{"n_head": 2, "n_kv_head": 2, "head_dim": 64, "rope_fraction": 1.0, "qk_norm": true, "tie_embeddings": false, "optimizer": "cautious_adamw", "warmup_steps": 217}
MLP neurons of a small language model. Each row is named by its layer, matrix (up: input weights) and neuron, and shows model dimensions 32-159. Each number is 128 + 32 x the weight over its row's rms, rounded and kept within 0 to 255.
Before each neuron's rows, "fires on" lists the tokens most often at its 100 highest values on Wikipedia text that the model never trained on.

fires on: " the", " Total", " •", "-", "|"
L8.up189 [120 123 132 140 145 120  75 195 128 156  57 180 116  71 157 130 133 186 125 156  61 110 127 170 111 128 156 151 122 132  82 143 130 152 110  87 202 127 103 207 106 119 166 134 107 125  59 161 183  74 103 143 126 128 140 110 124 111 108 137 117 157  51 120 114 195 158 103 109 106 127 162 109 116  98  95 129 144 165 103 137 146 103 149 190  94 113 148 111 207  86 135 140 130 108 153 105 154 147  99 117 121 121 205 132  99 141  75 129 113 135 114  91 155  98 143 158 147  90 154 130 155 113 135 179 120 122 178]

fires on: "r", "w", ":", "j", "l", "v"
L7.up251 [127  89 146  98 147 137  89 201 153 115 140  78 209 100 111  69 144 122 154  78  59 114 154 125  98 122 140 135 133 189 154 125 161 119 171 133 104  87 129 172 105 147  82  80 122 144 136 126 180 145 129 168 148 122 119 137 151 139  88 151 103 154 177 133  87  85 132 130 125 182 137  91 127  97 129 177 104 118 170  97 106 122 168 141  97 102 134 156 131 137 149 158 167 173  92 150 126 190 179 131 190 136  64 113 101 179 121 160  80 122 118 176 146 150 131 140  85 169 130 114 159 103  88 100 148 116 186 148]

fires on: " the", " of", " his", "ail"
L4.up296 [145  84 162 148 106 141 113 129 162  99 111 164 107 157 120 118 149 113 122 116 125 144 172 186 147 146  97 176 202 111 119 141 124 112  67  99 123 121 155 150 135 110  95 146 120 139 168 162 160 112 122 147 137 133 124 189 110  95 111 116  79 121 154 105  97 162 122 133 179 140 144 155 134 139  55 167 153 144 137 105 166 108 156 177 120 123 115 140 105 123 140 132  94 139 110 156 144  88 104  84 119 133 129  93 129 126  80 148  76 120 165  70  73 164 124 132  92 164  81 118 162 132 112 183 153  60 119 153]

fires on: ":", " |", " ", "ode", " of", " and"
L6.up408 [100 117 133 132 190  79 160 180  92 130 132 119 113  76 121 150 138 155 118 139 144 148  98 107 152 126 176  98 122  77 126 122 177 239 127 125 148 118  98 108 137 109  94  86  89 152  97 129 168 103 142 162 130 109  74 145 100 155 104 187 106  77  82 155 118 122 137  98 148 109 219 136 112 108 136  78  97 144 190 141  92 113  90  92 102 105 151  99 119 141 127 167 137 140 113  87  85 127 129 109 128 144  87 102 132 189 112 117 111 125 172 164 149 147 125 137  85 138 159 186 115 217 147  88 148  97 159 134]

fires on: "-", " •", " the", " (", " his", "K"
L8.up160 [104 162 156 157 143 136  92 156 151 164 134 183 175  98 141 121 147 154 218 134 100 118 126 150 115 123 155  89 123 166  82 116 148 145 189  79 165 156 135 157 126 138 175 181  84 140 125 160 167 100  88  43  85 137 134 107 119 133 130 155  81 151 128  98 167 188 126 119 150 111  99 131 123 152  92 100  96 100 123 128 131 144 116 153 158  91 164 126  88 174 164 212  90 109  90 180 161 175 153 113 189  82  84 141 133 125 104 107  92  99 204 131  97 199 137  96 155 160 144 169 130 123 105 148 189 138 117 151]

fires on: " the", " his", " of", " two", "ow"
L3.up315 [ 94 111 136  87 167 136 110 168 155 195 100 175  58 110 146 168 130 146 105 123  75 112 206 175 145 136 133 134 198  86  88 159 142 117  54  43 127 153 105 116 204  88 141 152 107 168 108 118 166 142 121 162 125 106 100 147 116 141  81  98 107 122 178 131 159 219 118 119 121 120 118 184 119 178 111 141 167 121 132 139 151  89 126 122 143 147 126 136 132 107  68 105 148 153 128 114  94 146 127  63 136 133 185 148 151 109  93 110 139 152 180  93  78 136 115 107 110 137 100 130 146 140 138 130 158 135 108 192]

fires on: ":", "t", "ode", "{"
L7.up196 [ 84  58 171 170 140  89 113 132 100 109 132 215 110  45 122 134 149 161 121 116  77 130 113 114 126 163  90 114 110  99  95 207 150 178 172 122 202  62 105 174 195 130 174  89 106 150 141  99 129 120 141 127 175 118  97 117 107 144 124 116 125 110  79 137 120  79 176  94 160 128 153 154 130 138 160 108  89 111 154  76  89 201 140 155 120  84 121 117 162 179 104 158 153 162 131 108 136 140 111  85 107 164 102 131 108 166 153 153 144 120 131  99 192 189 137 114  78 128  99 121 131 137  57 154 187 111 148 152]

fires on: "O", "id", "i", "ang", "ou", "our"
L7.up268 [133 128 128 155 132  38  85  89 161 107 128 124 110 108  79 139  88 105 121 113 123 189  97 102 105  87 152 109  90 123 150 110 186  99 145 136 160  80 114 150 153 144 130 125 116 115 178 141 125 122  89 129 113  49  77 173 142  86 136 179 126 143 112  56 130 117 130 163 158 148 141 158 195 128  88  61  94 104 131 161  85 107 138 183 167 159 162 141 124 137 102 119 185 117 118 102 169 146 101  88 106 120  80  85 169 121 139 120 127 107 137 158  85 122 114 130 177 219  95 163 138  94 142 171  84 135  90  90]

fires on: "u", "an", "en", "hen", "ad", "ew"
L7.up113 [112  97 132  87 137  60  90  98 122 160  98 185 103  92 101 116 128  85 121 137  86 140 139  99 100 139 165 110 175 150 165 150 169 157  89  81 122 128 125 136 173 139 166  76 115 166 127 140 105 109 107  81 125  66 118 154 148 139 116 150 119 160  51 138 151  76  67 129 127 153 110 161 161 150  94  78  94 147 154 103 152 130 131 101 125 147 178 135  81 129 186 155 121 123 121 130 124 168 154  85 109 101 125 141 148 162 119 133 165 111 198 163 113  99 127 158 122 173 118 159 105 147 101 114 175 139 163 129]

fires on: "n", "d", "ad", "iss", "l", "v"
L7.up292 [122 137  75  93 165  83 108 125 179 123  92  53 109 119 137 122 194 135 155  97 111 148 126 106 141  96 110 195 133 172  96  98 125 158 147 111  90 104 131 137 107 117 123  76 129  98 136  74 145 118 138 131 110  98 108 164 112 131 127 155 129 116 167  98 119 151 145 108  80 193 107 139 117  55 107 138 147 185 109 110 121 135  88 140 145  94 200 154  81 196 132 156 126 121  52 162 111 218 139 109 159 117  80 133  96 158 146 169 170 132 109 153 145 147 124 142  55 148 126 152 145 109 181 135 145 151 183 152]

fires on: "ing", "ic", "ity", "ia", "ating", "ent"
L4.up488 [ 84 103 115 127 122 134 104 132 102 158  13 152 139  83 180  83 172 120  90 143 117 163 189 126  91 129 156 116 184 158 150 108 156 134 102 130  88 125 109 175 130 126 141 125 128 128 128 116 140  78  78 106 132 112  96  92 130 167 126 176  91  57  80 193 123 103 215 166 110 153 153 176  74 124 108 192 125 171  99 124 177 165 155  89  91 171 118  99 128 113 157 149 132 102  95  85  81 100 131 141 143 171 121  73 127 165  98 121 119  70 132 116 144  98  79 149 129 126 131 116  83 143 129 128 164  96  69 107]

fires on: "ed", " (", "old", "ted", "ver", " became"
L8.up168 [125 180 187 107 175 133 127 149 119  81 113 145 154 101 179 185 146 167 107 112 116 103 165 116 117 159  87 142 108  98 165 114 125 101 136 120 121 119 132 231 141 113 143 117 122 110 167 162 111 100  85 153 112 138 120 181 181 149 146 102  84 157 101 108 145 127 151 138 113 172 135 106 133 111 136 162 123 111 154 115 111 159 185 147  96  81  92 109 106 142  84 130 134 130  91  80  82 162 129 122  59 150 183 104 141  87  93 126  90 125  99 190 186 135  89 192 112 185 149 153 175 160  89 110 150  85 122 143]

fires on: "ate", "ing", "e", "ic", "aged"
L4.up482 [114 130 161  81  89 128 121 109  55 190 123 168 188 108 166 109 133 140 141 145  80 116 118 118 118 183 155 120 142  87 172 125 164 132 155  90  99 134 125 110 145 113 129  81 197 133  93 139 137 176  85 127  92 117 176 172 143 131 175 168 114  81 147 164 153  96 173  61 156 148 137 126 139 157 146 111  91 146 129 123 147 187 149 125 111 172 138  92 109 121 177 204 102  64 116  53 126  79 101 138 142  81 116  84  95 190 147 103  79  76  66 155 108 155  87 155 120 129 124 178 116 170  93  90 162 102 131  72]

fires on: "ly", "le", "ther", "aged", " a", "|---|---|---|---"
L3.up605 [169 158 148 101 144 118 124 166 123 172 135 146 149 114 172 140 140 194 180 119  90 145 148 111  96 134 167  99 136  26 131 152 139 177  86  36  76  70 106 161 187  78 102 148 180 118 101 134 100 131 143  88  80  79  88 160  98  90 180 114 114  90  95 120 115 135 180 100 104 105 136  83  96  93 101  90 143 119 110 140 136 113  77 100 137 144 119 126  73 142  99 130 138  85 102 102 112 125 113 113 113 116 171 111 147  99 107  95  80  92 104  81  95 162  95 168 153 172 114 161 152  88  99 105 103 117 111  94]

fires on: "ad", "ou", "o", "i", "aid", "O"
L7.up255 [113  90 162 175  83  28 143  57 148 167 154 180 133 152 131 114  97  95 144 104  50 105 136 131 116 108 161 147 107 152 173 131 142 201 173 118 128  86  90 147 155 148 156 130 115 123 134  96  95 125 125 136 157  83 126 114 162 102 108 153 125 164  86  81 145 132 160 142 114 106 160 161 112  87 147  95 128 146  91  80 137 127 142 160 126 207 104 138 133 191  78 120 134 149 128 167 138 153 114  82  90 136 145 155 137 125 125 163 130 115 185 126 102 120 124 136  42 171 111 193 141 103 105 148 150 123 117 100]

fires on: "ent", "ing", "ed", "med", "ered"
L5.up531 [ 92 161 119 169 165 183  69  86 110 222 146 105 139 125 159  90 163 145 167  81  76 161 157 154 133 146 117 153 166 110 124 114 109 132 135  92 145  76 136 174 124 134 141 213 124 119 138  84 123 138  78 123 117  94  96 160 122 159 104 146 146 132  74 174 140 109 173 119 134 118 134 157 123 118 108 102  95 163 106  72 122 215 160 127  70 124 112  64 122 170 106 164 192 157 100 134 138 142 116 147 116 142 111  82 130 129 129  88  97 104  85 106 149 169 109 159 104 132 122 121  98 120  93 192 122 136 118 118]

fires on: "ed", " same", "ted", "ished", "ced"
L3.up95 [ 99 158 106  86 185 114  54 179 146 117 142 123  95  85 174 150 167 179 132  80 125 152 167 128  81  81 155 164 104  71 204 129 138  97 104 132 180 113 154 206 189 124 109 108 110 120 151 183 110 120  92 125  64  98 163 103 104 198  96  61 114 144 140  85 115  98 116 131 122 155 107 136 108 173 136 111 110 105 117 136 135 166 142 138  95 122 145 135 178 172 119 163 106 161 113  94 149  85 138  80 106 115 156  98 110 148 126 110 148 102 119 138  96 100 163 158  70 113 152 116 136 102 139 123  93 118 136 114]

fires on: "ie", "we", "ou", "le", "ly", "en"
L5.up304 [165 128 134  84 127 112 173 188 141 167 102 173 185 131 111  47 119 162 141 116  99  99 108 121  50 144 120 134 174 134 144 157 209 170  98 103  73 140 118 169 179 139  86  91 135  78  48 117 123 103 140 119 147 120  98 167 157 104 171 150 106  97 115 136 103 164 123  90 110 118 122 185 128  89 110 100 101 149 132 134 165  95 107 123 118 141 153 147 205 143  61 148 172 105  98 135 106 114 133  58  92 161 157 118 148 145 143 140 100  82 124 123 119 133  98 185 142 129 101 177 159  93  84 141 100 123 148 156]

fires on: " |", "es", "il", ":", " of", "s"
L7.up288 [ 45 129 158  88 197 120 104 170 144 127 120  84 121 136 179  72 191 125 131 100 188 113 126 115 130 133  98 157 127 115 129 196 148 181 134 134 162  84 122 126 132 113 117 113 108 137  96 179  91 141 109 185 122 114  93 137 104 142 120 173 110 112 152 153 102 116  87  90  99 156 226 105 172  80  69 107 160 120 141 123 122  73 106 106 105 105 168 116 148 173 135 146  60 122  96 129 120 135 131  96 171 133 129  83 122 149 106 116 124 112 141 116 155 100  82 121 134 125 139 104 101 161 127 125  41 112  71 111]

fires on: "i", "ort", "an", "u", "H"
L7.up636 [137 153  92  89  97  59  90 142 146 110 117  96  98 146  73 195 127 127 100 161 140 141 126  90 141 166 136 135 135 153 169 109 137 158  68 120 155  97 130 101 136 122 117 162 113 152 136 112 146  30  87 113  67  94  75 168  96 133 106 174 111 147  77  52 126 106  87 131 149 158 118 151 145 136  75 100 133 102 186 151 209 101 132  28 107 128 133 164 110 175 115 121  98 127 138  99  65 154 137  87 124  74 190 153 106 122 115  89 116 117 171 157 135 146 167  72 119 164  92 128  95  92  98 179 103 114 142 101]

fires on: "le", "l", "ly", "ve", "ry", "re"
L3.up240 [163 126  89 170 107 110 141 136 113 128 125 130 157 157 106 175 115 149 163 121  75 112 142 167 131 166 156 184 144  77 109 146 152 132 137  90 102  18 154 138 158 120 140 110 102  87 147 175 102  97 148 116  76 125 125 157 143  85 150 130 126 105  93 112 140 131 153  94 115 112 178  77 112 135  81 129 123 138 123 144 166  74  99  88  98 132 171 103 130  98  92 162 102 156 151 128  95 104 156 133  41 114 172 102 113  83 147  65  79 129 133 121 129 120 123 155 160 122 166 171 147 102 102  79 114  87 102 109]

fires on: "w", "v", "j", "ist", "e", "n"
L4.up503 [169 160 142 102 172 124  97 103 156 157 135  53 185 129 103  95 150 117 139  99 120 137 145  85  86 112 141 162 124 124 134 144 151 130 114 112  73 121 129 157 120 135 126  66 138 148 154 119 137 140 101 207 150 131 102 134 121 188 162  86 131 153 129 172 119 159 124 157 117 169  81  93 131 131  63 107 112 123 104  77 188 115 102 166 146 170 120  96 134 204 151 118 206 103  60 139 117 160 167 172 122 121 139 153 144 156 101 132 167 122 116  92 150 142 113 183  63 159  86 109 170  93 144 141 168 137 153 120]